Part of a small language model's weights.
Size: width 256, 4 heads of 64 (1 for keys and values), MLP 1024 GELU, vocabulary 2048, 6.3M parameters.
Architecture: LayerNorm before each block, learned positions, no biases in attention or MLP, tied embeddings.
Training: a variant of Muon for these matrices, 194M tokens, 6018 steps.
MLP neurons of a small language model. Each row is named by its layer, matrix (up: input weights; down: output weights) and neuron, and shows model dimensions 128-223. Each number is 500 + 25 x the weight over its row's rms, rounded and kept within 0 to 999. Numbers have three digits each.
After each neuron's rows, "fires on" lists the tokens most often at its 100 highest values on Wikipedia text that the model never trained on; "fires before" lists the tokens most often just after its 100 highest values on Wikipedia text that the model never trained on.

L2.up935:504456481467465471478458465501505517483524509496502514483503493446505507539534494513491513495527446456496500468490481475487519553517463522492484477508501513500544485486548554494491484505481525511491493498485470514527440499495471494479468504504501510505485525502566492528518476492528492532
L2.down935:466525475470494557505491522506481509522519462484515503504485480510540490515548476486512519527505501483538498518482468499500514528478537534490473499484526503536507526490490487459489467563529491447467494474520504553475506513504491510517522507506451498496495513507499508482444487493539501530
fires on: " released", " used", "ed", " known", " held", " built"
fires before: " in", " as", " by", " on", " to", " for"

L2.up178:466478479472514502527480490509480487508505460535497536486537517490558494485482477478490517446457468528506507462522474484512448515469494539500551486522480472497512505500552520472574540502465498475517495535493536494480512473493517517483477446499504504516499498487473482514483520472503530491
L2.down178:455521478489494474484507483538502545488494436495482475467469544516496481500544505519468494484524526466525436533489506529486483526477509493432499550495546483442496484472529478485519485536494525478467485503495499482467513480454544472485538500482501519494464513498515506568530482524492521512
fires on: " in", " In", "In"
fires before: " ", " the", " a"

L2.up590:497545505459495502520481457499520486451489527537483475480512559504501504472521496529477539508499534454509466531510531512477531491470492480511463534469489532472489522521500467505498524472484473496493496476532493518524494449508442494509541461489503471503499544506477475531470508464477503485
L2.down590:541523498487470523533463507510544538481478488503506495486477472499523490543524478519527534540486542490514474530547504472510490487488495489506480513493520499464508530542558501471504549482453486463517509514484499505540504471514463486483533448474510486500513531525468526552483506462443546495
fires on: "\n", ")\n", "born", ".\n"
fires before: "-", " "

L2.up835:471523537475500514457496545514483503495505524504481527503459513510480493506467538454507501506489486484498503537475482472548489501549531459469492511503493512498474501509483481478486473484517522537464513473529532516501503516533492472488513465487513543486538524483485503480498500494525509537
L2.down835:517519444491524523506553487537503477481506462479505497523487418541465512508522485521504476534537491534529482542513496498439502516454497508462538518507485476513482543520519539482503494521501494485481480488515475481526522469528495506493483483476512481516499528531501484501510468492474544521
fires on: "\n", ";", " |\n", "|", " member"
fires before: "-", " ", "|", " of"

L2.up409:517507425514511510463505513513517534513498527475499477494515488469481519532508493487533498521504497511529503481463508476508531487535539472492464503492522513494501515482498516509575470487499487477472529470536483546507500473476493496488466487480471511484524515503556462497466506541479487509
L2.down409:462493537512479480529480508474484493488467495506499483506502430488503476519470539509468537466466522529494502500486467504522490494503507504455504520476457515515495520549478490458513470514516488527531510465498528472461502553483479514471504454469492516499506487485439512458487506505523485510
fires on: "==\n", "===\n", " ===\n", " ==\n", "\n\n", "===\n\n"
fires before: "The", "A", "In", "-", "P", "T"

L2.up379:490515521528503471524498523532529534494491515476494458450485499502467484508509494470503478497504539479522524512548464489458515479513485507505517482521539469521506471491540478506459520480473482487468482490488489506515452469490525474487518526532501457504552506509533516481487544541486497463
L2.down379:483530489494537487488482536480541539520465487527510506506453521487480504521534519497528486485523508490481573510545486452471486476518506502488508534533497472495482441496522499482501536495477501482485501513506502480536486483485511498516530528533524478507534494510483520549482534464467470490
fires on: " September", " May", " November", " kn", " August", " disc"
fires before: " ", "ow", "or", "|", ","

L2.up314:469583500500474511485533499491487479486460524475459583501495484530500492498466513508516461496557509484453507485518480467539520461516531490548463492508489534445476552504506464519507482511486530482504512483535479495480511498510472484518491523453527485530470470460482478511480502490509486490
L2.down314:521427486510516511526504507514506472455487499477531466533507502552520526500535506472505483498465506472551481527457553519480497519483483486490545501488533492540542472494537516456506510511477521539488513524491564519533493458469528489468508506509455512485519529537514547531501552534473474498
fires on: "est", " May", " November", " October"
fires before: " ", ",", "ern", "or"

L2.up418:534507478525439549482534442469442480472492503507495511532509455512531519513540502509509466524508491487493500467516479488528507514511452480499505556482524504521505539500500476473564497498479519472484556479548506566521510495488472502465447481507477503476496510490523515508525485487521509444
L2.down418:512490468491487516512511445517434477462487492481486522483488480496516496461506517511523576480495498493533541509487471497518493498525479466460514563503483453534540496534514490487528503511487498477452496496519510523511544501502516492472466498536513508496489487507487535450507507512557506466
fires on: " =\n\n", "===\n", " ===\n", "\n\n", "===\n\n"
fires before: "The", "-", "A", "In", "R", "C"

L2.up469:526496519472520530478490465497546486489475492528489490482524510439515490550508482522530484472492494470518500535500492482470491486515527457492518512481500527543468521503492522499469514489511523508505496496510463494480478487526503500525509479497483473507474500526503511456496496531486556494
L2.down469:517483532469535504508459500495529500492491487512466512469537516467490480530521511522466507460505509467505507535514484501518486507500518457515503478436530471516507510493485462508527510499498501512478476515465428502485465443450514510516480448539471536516483518523528530481500468506486565447
fires on: " known", " such", " same", " including", " also", " this"
fires before: " as", " for"

L2.up238:497536504489492508481470466504475488512486517508484489449527541446488527528501512512500562511485449464465472492559483485457513480497506510505480479500480496518506484540477511508525452480530472513530493475481515511470506486562495483503485531488508525527504536527489500536503510521493522527
L2.down238:460555508460504523496504514537486509465502465480483524478498500472467500488539525518514477481444491502545492494523513533529505509505453492492510525426528481454484484506507475473495511500513470512470534512494515539507462464488513453459504463512523507533533491548488472468506515483501517493
fires on: "\n", ")\n"
fires before: "-"

L2.up638:509527474514479486475502511470540475512477503494519477513481501492461513461514519486458469500495516511488479478500494433534445522532540459521522539521531515482509500433491503511520456497469520452464547450512472500481500462517497489516525461521496482477492536516509505506513526483506526489
L2.down638:470536505487488509496507503469514464506527500532501521528489480496487520499507498479511477493557509471488497543537452496517479539507487521543510492458454455513521542480461450481479517515543488492475545476524479548507559493495516519470509445530522507496559481530530502452526507512490505468
fires on: " |\n", "\n\n"
fires before: "|", "|---|---|---|---", "|---|---|\n", "|---|---"